From a checkpoint of a small transformer trained on Wikipedia.
Architecture: rotary positions, tied embeddings.
MLP neurons of a small language model. Each row is named by its layer, matrix (gate and up: input weights) and neuron, and shows model dimensions 0-127. Each number is 128 + 24 x the weight over its row's rms, rounded and kept within 0 to 255. Numbers have three digits each. A neuron's up and down rows have the sign that makes its largest values positive.
A block is one neuron, or neurons of one layer that tend to fire together. After each block is what it responds to, as a language model described it from the Wikipedia text at the highest values.

L4.gate739:135114148105142117153114144091152159140079103117132139106148156106068151143097141147128112188095113117190191124134112132112105094105106133099158130154106126112119150127111182137132150107155145153097193132160096129067114109135102106112134120127121141079146108135125102145106108144159137125169134129118156094129091155123122160140090090112157162121137136137126131158129114124095150127132
L4.up739:129059141189129138105103146081194129082138128095137138108156091160129170129122161142157121124140139125118105101137174145132137144136132115052171160121100125129089108108117133141115126188129141113138067152105108111114142083142121145137115103099130104116087129138133121165086161094113101130106121112149119144110144105112134109143145082132111156151102115121142120096145100146132100105122
L4.gate836:120090128140102087123079172110128094121111137138130106155081101118126099120119131166085129125094094132149151124105148145096111134104088139111100133099117149142075202122114134130114115116141132139115127142158145098085103119156094117101124068119121136110145110149147098148096139121148137159122147130140102129147120101109093150085119076108125149136121123121164157145138158150147145139096
L4.up836:118119156127118140128143136111110101133152116099117099151115112132126146171142086153138154156109111147108098151116149102142144106117153165108153069100156188116092111121097154131131109135132198134115135123125092164132151141163074098090151142101143099150113157113142091109126153130091155139117090109117123109131172130161082116136097122122138156114121147142181146110145147138146079150087
L4.gate946:153102137125158129109108101148154157149142162163128147118135147145113101130118103136099131098120149116169133113131148083150146113128104058154161098125131124107101116139147146107134179199096136114098129112148108104112188098100120109078107093107121180151114122136119111119126140171157073130116095094077139116069165108131164157119174140176117097163135112134153136147181102145145119130117
L4.up946:081145104106107127137141094160100132134087142150121114120135121163143098109132154116099113130193115161118129096134105143125106160138092115148089167157101125102125144104151151161110122110135126103126147130146156107151128095169111136091123131129079119153110126146166116131134146164090148090133131126140181152137130100162118112111131199105142147135148119154142165144128116106164108102112
L4.gate989:097110159142121142117156097145125104173127164110107090160155138146109155142079129134124140138098106124124144118114188079142102136149112124100121124151118125134149120102105156119124129099161144106153117170108160138109115104113116139067124126099108153159107147112162092120089125155122141124102129111155156099101191138156116124123162104127109140129121122173137129151132070161186116124127
L4.up989:095133099110125135115193153126097126129116147108153132104074110114113121124113113125122135125107094136115126114134155129140128106106164092116180126150093110124155096134127111130164151139155098097122148137114101126125111156080107167123097143122138135144118132106115083097125139079124128101104123150144144133156128158153124097119125140119109103169134128157114164146158105154160114169104
L4.gate1164:133131143101141116152144107099180125153119155110125154096117151125108103095149159133159156118101114145113153096111130133122129097149117123112092139089176164086136123158153147137130136171120140125091150113136162136156157094150114148088102147118114122124121130152156106147150147130103094136103087148135139129053182130186134141128161109105099097137138147142136190117130089169131122085112
L4.up1164:115126105140128148123156076106101121144178120124148088161170087151135129115110127108178128131114101146144131095138144118117143108112141150127155112174091113188163122136118104131167075142150143157089108137171137131130122106094156130119153123111106172136090122125121089117079132137094084119092131160139134140164086138122137116172123147118113156094134135134139149102152109112110107147113
L4.gate1407:130119158062131161131101115096084137139100170110178139139110142135110121187161133147141175122163125138137132162128142137146107139172113140139155135142108163086139114120117123143119137136150160111108097117124127144128144140121132160064131122156109149143156156130125085128156141155099101155086115114130059170108135124117146151134124148129148104109116128132170158131100139148199089124139
L4.up1407:099107126130144177125122120132138125144099146095118100129127114121136088138116129137124144133114101104112111117111140137107057160134133140144144140141123177165144117125128162112163157172131112184096083104150126121167134118116125132121110155139098136194152131103133075121117136130064123153090152152150156116100080086131123162130109175113121117094120106148169140125097087144132137127125
L4.gate1431:139107133116123145132135104125134141141142095146151159134158123181141086146103143125070133137115127073109144128097131130131115111159115135115129138136106133146140158154116163163165134179164139149094142168100095156122107129153137129120128151113124109148129097139130090104092129128122152030096121116132122128127166112134108121128174094096143167110112135125160116121129104120170123112145
L4.up1431:129090147159125120128138114114111089145149104140085123164137139160123143133112133123134117098140103135147100145129134167113103150120137151067131111150137184152133119098121176147135142122138110116108132108112129124115123120114105137137101145080137120173101141073142110123090138133149118134110135203164132153088152097131150144124133099085108148140084120149110120142120113128205103179105
L4.gate1590:135136112096114149146074189108115117124153160113191135138117139142118119116139149135097143126107113134143176086101120097108119161118122074115141151115094127131119138121112116110119133159110159124125156154104132094157092140163124112086090119093104142128180133143170115132078139123132132108103100134127119091102124094101144125134152113133167162142106077158130149115125062092097101100118
L4.up1590:166092086137094132108124111134122103142155111106128116145127094127133133121084175109131174111116108154116143102142161145143099148110108101097088136139154138161128129114112172150141145170117079117101108147121106127125098121140150128110123149076112088128201131131187129126087141124141170108109110133134111134148151112148103082110153074129098130177123094139110130145107131156145134118151
Description: Word after "in". The token right after "in" or "In" completing a phrase, especially "In addition", "in order", "in which", "in front", and years after "in".

L4.gate148:125120134094166128149152139104181137144101162150098118112137123143108145160152132096091140116124174158155120147141131127159119112111109155112182151124137177110099121130138134162130120127109118104088174162091153120160079120055171109132137143157123089131147138119167115140131096155131141138136146106140146124110149135146135087123124132124119175088092129092119141107102126135162162153137
L4.up148:117151146115133171160101144150148144159109155131140125099187152110120122121148128138099138097147110117153142087142116106114094126132147127182138132149126102135111154148158102143131131164143137091156149152098113125097130086150127126089137148115115120101134160082141116136106173147069158139122077121089147169147123168144181139129086142155104130137140162099145174133103112114132133114134
L4.gate158:085111158132124165156104124103146133109100118108119113120146150132119129093144107152143167130152131084110111104130134122136138144128124141150136114141123123144138115125125107128158159118105186124151146137097131154085100103113133108112108129098119129149152157115092158091092125128092138090103156097124104140178162110126094099114157129141143126114115106102152145060126087139156113136074
L4.up158:151084131128095157139145129070161120122112098133148099126109139111094123141146142178144185119151120049121118094105106142089132157084059134139132100111125159101131105129120106117149158113152142147100175131127128115132102119120114163121162111117114122170155175098104139096147138108101137118128129107131106134172133156102092076140134115073142123126136108164172085115131114139162117123158
L4.gate388:099059119147133164115132109123137185161139111130111125126145134097140159127157153135117138123169131090145106147109134159158101123142123171120114113089136147153100095152107134116099098121121131152115182109094139133124139116117118077088123131141129135114141155149124111134104114135107119161107075064138126163136123148178144104154141134136144122108147127122114149105136123125169103086127
L4.up388:140116177113145113119162083054148134130109080089125145119125137139134092153143124082143154125143110147109142160129157144172115164113106109113124099138127133126138088163118110163136085133085116121132133135115193126137137112117124134136124125122160119147121112108152125124136135147089151131095107167127121094174128133132158134084106121153092143135127153134148155113118130090134112138115
L4.gate390:129149101129128156125110147102155139168122144131149111152143135096113113156109129150101143097103125113082145117150107097159113126160147121133164089136091180130127173110054093164118149127149138151122095125132108112112165147122126120103142112161137156135132119166174113160125111174091077127132131117120074092113116142091111139091164147131100130111118141144150109104151132102099132149138
L4.up390:125144134112145133124121119163113122092129172122127113168101110161106164132088102155124169127151150130126127129145097088176138120118144102145145132156102144055111149133128085142137176113124148138145103166149146156120155131114098155124132193121096140128116063123116113144111158084152110132108138172129115133113145163126145104076137070138130114166136112102100178121144127131127112152130
L4.gate688:147098123139106184170155138141146143110090123126176119138103137100122140062150174117120123124131177129124139117136117141136112167127158143120125111069128142157092138129111162115135135100136120171139127135153095119131136121125120121128159139121118161118177093107151138150172099124116112117100127146147109111138118125098133086117143141127099148106125134107152094103089109119111099160126
L4.up688:142136133096093085121118110086112160118141149135161125110119109124121146100143121123099147111140139103104134132123109141119104114135088091113150158114111122090133127139152148118121142101115162083118128130140153134174145088131109161095111129082089150142094165109140047140117139090142099143150120126145142110074131143147157136123120135127135108188117124139140180115152151101112163121134
L4.gate1469:126156134154108069140109096111114128126097136147128174068121101102143131109162141134158138132158115099113172110181134106157116146105123133117127137128139168151157159115116133127119125154133143118123103154116139153165111142103108126098136137156123134113117151187126113151158117118111083144149156115106107139105146127148114107073133101131106139128161124146115187135104072144087161112110
L4.up1469:106121153126136144116113069128111116160148176122135120135153117154144131153154149126115146114100108164134110110153113148152112138113154120099144133126098104113123123125153096190129136154127121116130142085136133182105144132088113104135138096160131113087142137151159101118086100150114084134141106113129108183136128139139139144119144127112121129154152142165159136149124115101133147157109
L4.gate1519:113057115121132116121124137130171133156067158115130168097120108124109122125177148161060151100152154098156140140166114132141120119130121137107163100163134130121101104156144137141126156141116125130151116098127115115098110163111140141091123156167153144135146155143141133151153130104102099125088124115149129158093132087139175131090135160117115126102057150105154148092154114134133114166116
L4.up1519:135131090134115149097097115074127127141099117120138118122135156169128139080150156129106150130135120174120123133105136160079095124128100108143140097083137160185068137136134108141120142137113127152097122129101150170148147085137141116128118118108098111144109098132136152097140152144142149152120143151080136090112165193136155109097138106126114135127123112117114106119163128153199149081127
L4.gate1656:185107143121127135110116109080123156107128136126128127134137141140112128169136113130167119144138138131164123107149120142132101158122135135112106141125127157186121134117105119120093153111083152152096095136099153166137154143091113070091089056151147117127152130101166086158193067151105124137128107099132153131067182149141108123114130137118136121138121155105139126136115108150093151109115
L4.up1656:116137160149108139135142113067117158120103134176085119141120118161131130148146102129120135114109106083124158167141152141147124096078101125164153139142150134129074110107114160151132158103146174159121097151105144099120146100106162143126149123110111139140136143107092134094121074148099102117139136097110140136158107134149145107142102121135124102117104120141130084102126102094161163121133
Description: Mid-word name continuations. Word-piece tokens continuing a capitalized name or word already begun, e.g. Mat-th-ias, Ghost-b-usters, Feldkir-ch, Bubble Bob-ble, often in lists or tables.

L5.gate1181:162121099120114086125125158129124097119135144119125171096110137124140131193140213113160128120119141109135100152104142114173145061162081157094131130137135121129141144129161175133162173104114112101147107135094123137144131141109115097144114159103125165164111107130126156165108162147149165129149134147134149184112125155097098131132135132098149122149102109111095127178119155114145114150126
L5.up1181:123161136161087126114120125100103128102131110142140102082117166121124137142127118120178126090098117116132199121093087142142149123136131136180155140134176104103118122141163087177094118089157145123137083128111127106168137125127130104121132109177107137136150145124142123156126131132133092079130140113098160146091119132137115140137095111123091097147025152135131123148117127123137139135160
L5.gate1483:119143122122136131129103117130143119155108119129098118170116116175175142092127116086123107125105198113116198101095107152146082138131135095151136136135123118121163129168118092151147170107088123151107128189136145150154139181102114158112082128099156139147125133111163119097099114082154133127148123171139143170111155120125147132145139139119150155098062162076108096131156167134090176150146
L5.up1483:092131142173141118094130147074133086143175104082108148131152120174071119143131143151169119101141104139118127150154121097162122085124137114144080122137129121103125138099105102101115138146105126148121134137141142131145155110115138099102082121142138110132136122143167115106142159117104136109136144128120147122106180130154136118129121096096122148138139165120153140172121132165141086124123
Description: Anaphoric determiners before nouns. Determiners and adjectives opening a noun phrase that points back to something already mentioned, such as this, same, following, another.

L3.gate294:089133112119124134159100056160119150169119138134126115146145141111136109124121107124146123117132131133090119101141108128147129153147119136149151158155132122113117150095134105114150132129092144133127136149135116086131094138116125094107087058135157113111134145100113117078126143124084085121129108140157097092148133164162111134154089118144087102100112146163122155112120102105127125098111
L3.up294:096120150118091122113087119129120123137106137126158115177099118128131104132121167123149129111142116140151145136151085132145115167138139127138164153102102124081098141154180136162083074151139137136131095163097078110125131145096120146121133056124157094136146107147094080134126132106099065136156116137117102095117157153118153093113095131160092091115109189071144155146116168137085133094105
L3.gate723:107122116140136144174093148156117157155171125114159096126132106160119107101114146121129160128106152104171161150163101108133159135112132157167104108154144144139131156139172114060088145103107139132096143115126113130108130137124139140150144077124145162133123114129171124108172132138120107131111121162094128143099092131126112135149100141134161148128160161112083150123104104097134177101116
L3.up723:113129117109112068120110134106111183084142114083137126099103131116108085112126151101159166119108161128116128124128108119129141133082132119148137130087162128100115143139154115118101138123116095148131149110093159136127122116157106161103117169118106122113104117144162127157133139129197099100122122119095165143135113159165101092188150146111132110113152124112139158098154097126151109141108
L3.gate1204:143085112147124100146099134114100146123141109131092142114143110132131104137095125133173195124087131102139143093218134111131131102097106120118176171110133192102108122117099182128095186151126132154141154137111150102085137127163197131138122127121173143150132122118106119103131121124151109135136161164087121143120162117115119108156136121093135140093119120144131126107148093105136158168104
L3.up1204:115089106133109138112146082110130101136160141123141142108103149131117143132141179161152130143104154122123156114119150114087158101115159130143092142140133108139088150144129129092128093170119095145116108133134101127124158138138169120155137104121110124140126169105108171164153134134137112071102091151197164128134107177128151095105130118127165150119153144138095124113167131097160130131128
L3.gate1426:107114131153140137112118106132148153133141116147080139111130129153132106125152138132144172135128189142126126076162140120120079067097155133129169146104148115161134133090145131104112097123108102105132149174169120108133153115139160162170117111124111182142104117117085133156159111182163140105116117084116123120093141158140089101086128147123137123117067071144125150138118117130171154120079
L3.up1426:169128117141087128137136110120116177118167086125125101118118125161122146135126157077168146144157158129144140111114086153132129124093135115143146140137128131137143157111141142112106103101145108118126125128143131090122104165106129163166117123151098162141120123119096130159140104095155131116147135160164146107150100094149111097123109114125156142138127122112144126136156125123143103098131
Description: Relative clause openers. Relative pronouns and adverbs that start a clause about an earlier noun, such as which, who, where, whom, mostly after a comma; also sentence-initial This and When.

L5.gate28:136104129126134135152084131136139103147143125122106149131117160133140151139094154178148149141180130123123169160148140099161126067145154113117174140157107144173090122135180125135156106085081125117128130123087148160161118168108167117069118106163101161138095142108147082162125120121141126099118148093108132130094151114134138116116153107143126163095102108133141157122145081132123097130146
L5.up28:141109138139112134165128129160145160133142099095102158107093138115123060115163151110172149157093145100139116092181131194130099123155163129106140156170117080161138103164109161149158142132136137115130129155140151113119123133149133160137142155127111146140132118103116113095129185120093156130116122140163091153119119138144116135155092106075105131115122154121152139148131090154097175162135
L5.gate768:106127173154125122078085141119118079139094112097170131116099076125147171124113126120147165063118103104154129112145144127143117078116116139143182148161058153135118139164132112174140104117118111134122155150111113118146104125139155178108116112126125177110099169090151143086146076122117158098151150134127148142129139134074174136148090155123157139144120086080162132102133083157164157128109
L5.up768:107124139121124145127126154119146134152123166122126101155140115177164148160134154146074173120106150109140154122186114147147049128105062116150162101139119136135105119145099186097132137122096136119114127151158123126096144111136139119149127130111089108090145193106114168111131137070114158161095137138125091105147162145155127102113079118126127127105144126145099113144137155147119138142076
Description: Word after a preposition. Words right after a preposition, mainly relative which or whom (in which, from which, with whom), also other, such, support.

L5.gate1277:140117152105145136097116122076135133196102143122119097106114135133112109155104130168127157118120145135092189115131114163094128105128127089134119158117139153132146066093124116117106144133065108125122179144098145127132128128092080112087091091126118121160148101112123100142142155139092095177114127154147157124111170124140154129094123090174121131134123114121130104112081124119142129091120
L5.up1277:145126129099131167122092139098133100130147153098121133116084167149177127112127118177125111096126148146103193087140133145096088114113123109119133162110108148129085116087160137154093137144109117158144144123125125180179109124096098102093118118079099112135154105131147071135118124126143077133128145082168175130143134122170109125099124091102099107114112132127144097130103139115135137131137
L5.gate1651:080109117158198134153116126102145150101119145070131126142114162146066116145138144136147121138134127105183148150112110127105097116162150110090150119127091156142138163122129136144115131114122140150167114128123143097145126169139086093041128093135119111129166101139111079129181134137099137111129134097115123090112113112112167120164092152098126131177095140148118120110085047125137134122113
L5.up1651:086140112120114178143116148106145149135116112097159125133170142145066119128139142141133142114121116136132104123137109119131107143080105123143161158117130141080160124166162106127132133113112163103146145112118117124145115147122130176093149156125086158132127132164142157119153120115140091117126103168089102121099112091118122132123145151173101114162105151113191133110141123112156120110163
Description: Mid-word continuation pieces. Fires on word pieces in the middle of longer words or names, such as par-c-els, ac-rob-at, Dun-fer-mline, and on the second word of set phrases like Rio de, along the.

L3.gate18:166114123111109161169111114086123138154142136154150108155121137105094154090142154112126159101110103139130104121114129114147122182113120109113151124113122151102150143142146133153133139108128092115155095137153130175131085125108138131084126141093143128149166148126128133169115154149149158133114106158108089070134126111113137136144132091145102146137144098146114147119152136169143146120102
L3.up18:143143123153139186121171088129105130156104126139161145185102137138130147164121125134125120125139101173125103162099153172140117125131112137144111122088135148123174081131114137126146154100132111104101104156144155138127114139151093123142183128140171121149151139108124132112097081190133141106120136145130090162148150091115150140137108093116145135147178154111164148141148145152164142169130
L3.gate258:114125091123100119133118112136149172182094154135130120150130154108113137123132137123139124132143145134133132102148153140100187138131073088172151128149139122116151179129170118112143118155133134103136116103145139116096159152117136140116139135162161135136112163123099138116141132107137148152138137203105120150111137152090103138111160116168180113115187110121147159110103096144148132137136
L3.up258:138142113089116123161098120133073139118122151150120155106130124153098103098097124144148164169151151135130189152144100139163133143119142138095144113148139168116170124104140142149109116159074159116092155095144094155117171126125152132112174111133131146171132178120121139112134125103130168149103137164114106137117111120170119162137173087110140115116115146103106138175113134114128136146097
L3.gate523:072092088082142130131130122130166103191115130121123121130122110127086102135092088173109155126128093087148109089101094086152128112114135143088083131159149111174120166151121126137195122134119162093125093112115110170128158135118111125137119127126105149142149132132160137118144175130096099155128110140112128097117158137157127111127120127163130173153169107134128114140149102127098128124120
L3.up523:050153105104139139121075111176153130134053116103148131147136117147084126108169113162155178137151124116161116093131104157142133122110159113114100173149104075135121200179109132132147151148152135093109104106145123155122128109127115138094137149127093111141108142154133131162139180116134088144134140132118135113147164151169139107143094153139127156123169124140118128141143143109094130129100
L3.gate1516:152083116124181126133134087100120138154137120166111103138168137102079104128099150146193145125129119095135144116129102121127146116120150128100117116072150144152091112154132120128132171125113092121075136124122163185090115155122114151146101131087085105145151146143152125149125129102128135112147122127151147134102111154152118144120102122144134090126134083144138131107130098126156158144109
L3.up1516:141076135102153098080187114142159114087117086141076133098134159091127107093132124157145125145143108111117142119120090111138146135147119147087104172126146126105103136172093150122151125121141154145113138148072094184115125116150128123143101134094105098121099109148153114144092170142125200141183103163179126111116063160139146155134123131164110107132123091133130124161165084134132122094107
Description: Personal pronouns, especially "it". Subject and object pronouns (it, he, she, they, I), strongest for "It" inside song or film titles like "Make It Plain", "Paint It Black".

L3.gate195:119146150133146136143146130111139137122083101112127090131158154132117100133108101128099134118119115055140120112141128194155104120135120109112112101127114208136138122098115107133113148149104176095167156136102145131121132119126082087128105080128175109166153135144114102139134100140130085124107111115137128180128094148147120118125162130137152126138110143156117128110132089110141122129113
L3.up195:116143118158128102129140105075134122110110139116160144110131107116128125132129127128189138116160128079116121161146125108162134120094132155158157115108071155085109104118157121122157139095090157133146130147070086134155094191158117135141130120143130133136087142066147074149169145157144132122105144136142116156112122119124135128119145111106179133117133116106111139122129078124111149109163
L3.gate534:136133178120118118154110118159138138140165128109110184113130094161118113073124135159101158134110112072114134103108135135129083168161158110119155112103120149166154114084151143109131160137121162122130139088143137139098091155124155139147128081120118173138117087115122153139120169189141093146140064119119121147114136135102134138100141142172175153116098128126127121095073110193126170118158
L3.up534:104135139130114110146119114105129100125092150161085078139148111133136115131110118073136095124102120174133104144110144085120127144086112088126145101136131171152135126131123167104140153123077134096118142159131115104185153104111137166119143109100123130132091120108144163128105078096105146098079134167054154084120095161115115164120107098122116129151130098150068124173147143089169171134114
L3.gate802:154128141142131109107099131137183127150155104097123142120106074124120121079121137149098122094075093129134132129126138122125152053133125099085119109111159112153141112128129135136111118092140168086176133105124112152142091147130124136160086108069149151129148112099119149080154140153123147145097143184092092161094091090136125102187132121115167128102124132146124146134128127106139152146137
L3.up802:152154132120133108112152111153148113145115113088123141111086127121129132132120124098171098118127121110138122132109103125157104124120129102093146147114087110123128126141126138147152094120138128134161136106143131155183098174120160088130131109100142136151119089088146108127172090104117142149111123152112114116160103054121139141148169125119120139080119125125138123140113095131136115143137
L3.gate1702:157084140140098119126178158128136115128135121110137107104091079124113144078147157130112121121085119128092091126093109163120132133128109100130154132140157180120126132113117125088132127128132143149127116160144094108145111136113159145118169112093123117184112133094119093131129152177140120129132110147103169118106150156124086105176153087144166136167115105176095114126116141118134139077101
L3.up1702:076093148099108091125104113107089143111124154132134127117141147157132034110133109064140141160141122131140135104106128138148152137105098099097173122120114089137098115144125169119157148188123141107120152152127149132129127133130163129088089111154174130155106127133180152133161133145151124102149112139106147096120144120116154142153143148154152161145103097148125136158100110108110107104146
Description: Inside proper names. Second word piece right after a name's capital-letter opening, mostly foreign personal and place names, e.g. B-uika, Rab-at, Bl-aj, Sh-ou.

L4.gate234:103065121077176110110121096103143121136173120141105155118161143136120148131119132143157135125150139122147102143150085138137149112129129136135116169112122138145083144150103146156134140098092166119185120151137080133106102103125139141142097112132137146148178127168132129154109156163141119111155114127125120102090138138137108138129076156145127149150159072142165164104163075163118128063087
L4.up234:121136138110102081085134135099113104146120120117164130125120134093131104167114154159125127126145169122156108157124109118112124123147108143131166166160087111127171150091111127196179077089127070164160117086104113111126120138118169144143166128148175119100115127116158118152117108119132157098136144133104168140102134148141169109095111117141130152131157154128166177135092108130139103130111
L4.gate375:088072149132122144110112113135131111169148098152166100162143190130128118086149114129156103114177149160163113094138092101132134139123144135138136195113140103105136115073110127169137163120142132167144123107084123157135119146110127124127148136136097076100144132149116151122148151121074131140090160114177162126146110130156153148134142151165118130125131115170116148094161127104123131085081
L4.up375:118120086111116169119141129122123075124112096139125122102185094142111107125130172120120100165127138119152138127179100119123084142136125093151160146102114110120115154083157121133155072157149104134104084103098078163131103113156155157151178190118081119124132143122147148113115124136117112118128174134141141121146121138120155142155109156124140094151082169099118089132136129098087102110089
L4.gate722:142128091181149131109134116167206138123115116121139138104135145111169104120175104132139109140138133137094123115121150104142132145142113092087119138100147117136129163140173118150156161147143127121147127153147176118141114116104112146126142148135128136193126073105136137101111124151111123093128107145101134106088102084111131123164187122127142137104096122163150109126123138068156148122092
L4.up722:161108124119108114120094160124149140120116102160166135111115141168135137098125108117169116116109116140152101115105130107111136124109160166164194092140120177123138098098115169143063100125140106145077107127152085110080108118128147098079152091142149188113116144081131091124126105150125098127125124111127120120136162120157116088107128130144156091096146143111100113147167130123138166095150
L4.gate1229:099139086150147154111100106092112177157131110121158146176170096157130136096111093131139108142155177116134145116113103109127097144102155150135140192137092143109142137077097130184158139108125104091123135118151126181083089161160133115131112132156165123129119117104184148100124118147096083129107116166112154133111175121124106149105127081176113118129153164085136144141127130118119154164152
L4.up1229:154103088145106167141138174195123182159142104121136097139161143125169111079147119127101143151123130129131110081133111149155104179138121086140116185073131099130156131126154121111124109118106121141112102173127128118158122140115092133096121171146117144108140097100127135131199177126138073124129149150159164100076138197109096115124105099107114142160148112122099130131135135161111189114143
L4.gate1333:124110120121152190114117150122142153130113121124119130103179132164115098128143104117109143145159164123126127110150112122114136140179150115113131125159108130134089156118100126168138144131104097118123143116127161125131135111127112148114097102140158102137119191116136141110104137149077083114135113129136129103137148141162148146120150149090119097105137120118127139143165098159159132084087
L4.up1333:119126120113107103130120076137089123136116077123119152142119097097149092147192131102083139123123114130128161157137158135135143132172118151134125121112103129145114148103108133151117131105079111105107158089133156142156124143094160097125148138145115114151130134126105136120147112155118147131125087132103130127182122149159111165122074082132145124114138105087123140100088134151093166118135
L4.gate1351:140138101112100136096127110124103134128111140138149178086147125121161133129123095117106143143074156152129121109084128112165099114116137135142176135093121107119159121128114124129134130105107136113145154172167115128127158144130124069132145158123140101165129108150150187126116119108118129104121119115076167137110108146136090121138137142128123104105109160125161159104154145152124116101159
L4.up1351:130145127090117080106113153104173159114145106131140120139142125063071134104139133125123094123107115104148154059163083100095148146131123110158140159136114115151088104135167122133124144101099130130157115149129097132161102146105098102092101112145157172138131072149161146113121088149151143113131141134095145137122134121140123088125112128156115131144131111082144134100101134119111098129163
L4.gate1672:119133103120107123110130152102142180139105134109136138143126131173149065106110148154144100127068149115127140108139098093126129143122151102131139101108134136139136120099106097143135162156132114114096153109162142142115170140128131098125118132121135130142166144108121115164135125168132135131125140136117146110120125144116122125118125132149110104107167147118129120110161123132104082154162
L4.up1672:105107160130130126114114115136172141168121131101143104124129117122100140101108102132120136153105109109119106137125135099128091154126094116146122158147142131183114123131141135149117097144127101099142176130130137141136102150135134117173151121158099124117134150128154101106155149134093118089122129196109178183108156090144145139149178095107127144103169152162136156141149147136149137115134
L4.gate1708:096163119120147177119115097146117161176122119125137142118104107117134161141130093125139160113174110140116118154112132124144126125145159117133116091123120151130175146118151140115179153090113129105144136164127135126131112173101137148086106113121139121113158119094134116117168123141142121160105125188107116109110152077113085141160141115120149165166104141149134117140131129122156103134135
L4.up1708:131143112132102118083106159129146080102122114146132111113128107143104145107086140133135144113142113128079154091158110120121105145123080152110152159155100163096175119116112116119147113161141125073120099078134106104158093063138101140102148110129108084133101163132145128109114164129138092166109130114136152090111156079118139160124076143144124103126130138131145110126187131125108096121146
Description: Clause-initial subject pronouns. Pronouns and determiners opening a clause's subject, mostly "it" in "it was reported/found that", plus this, one, each, there.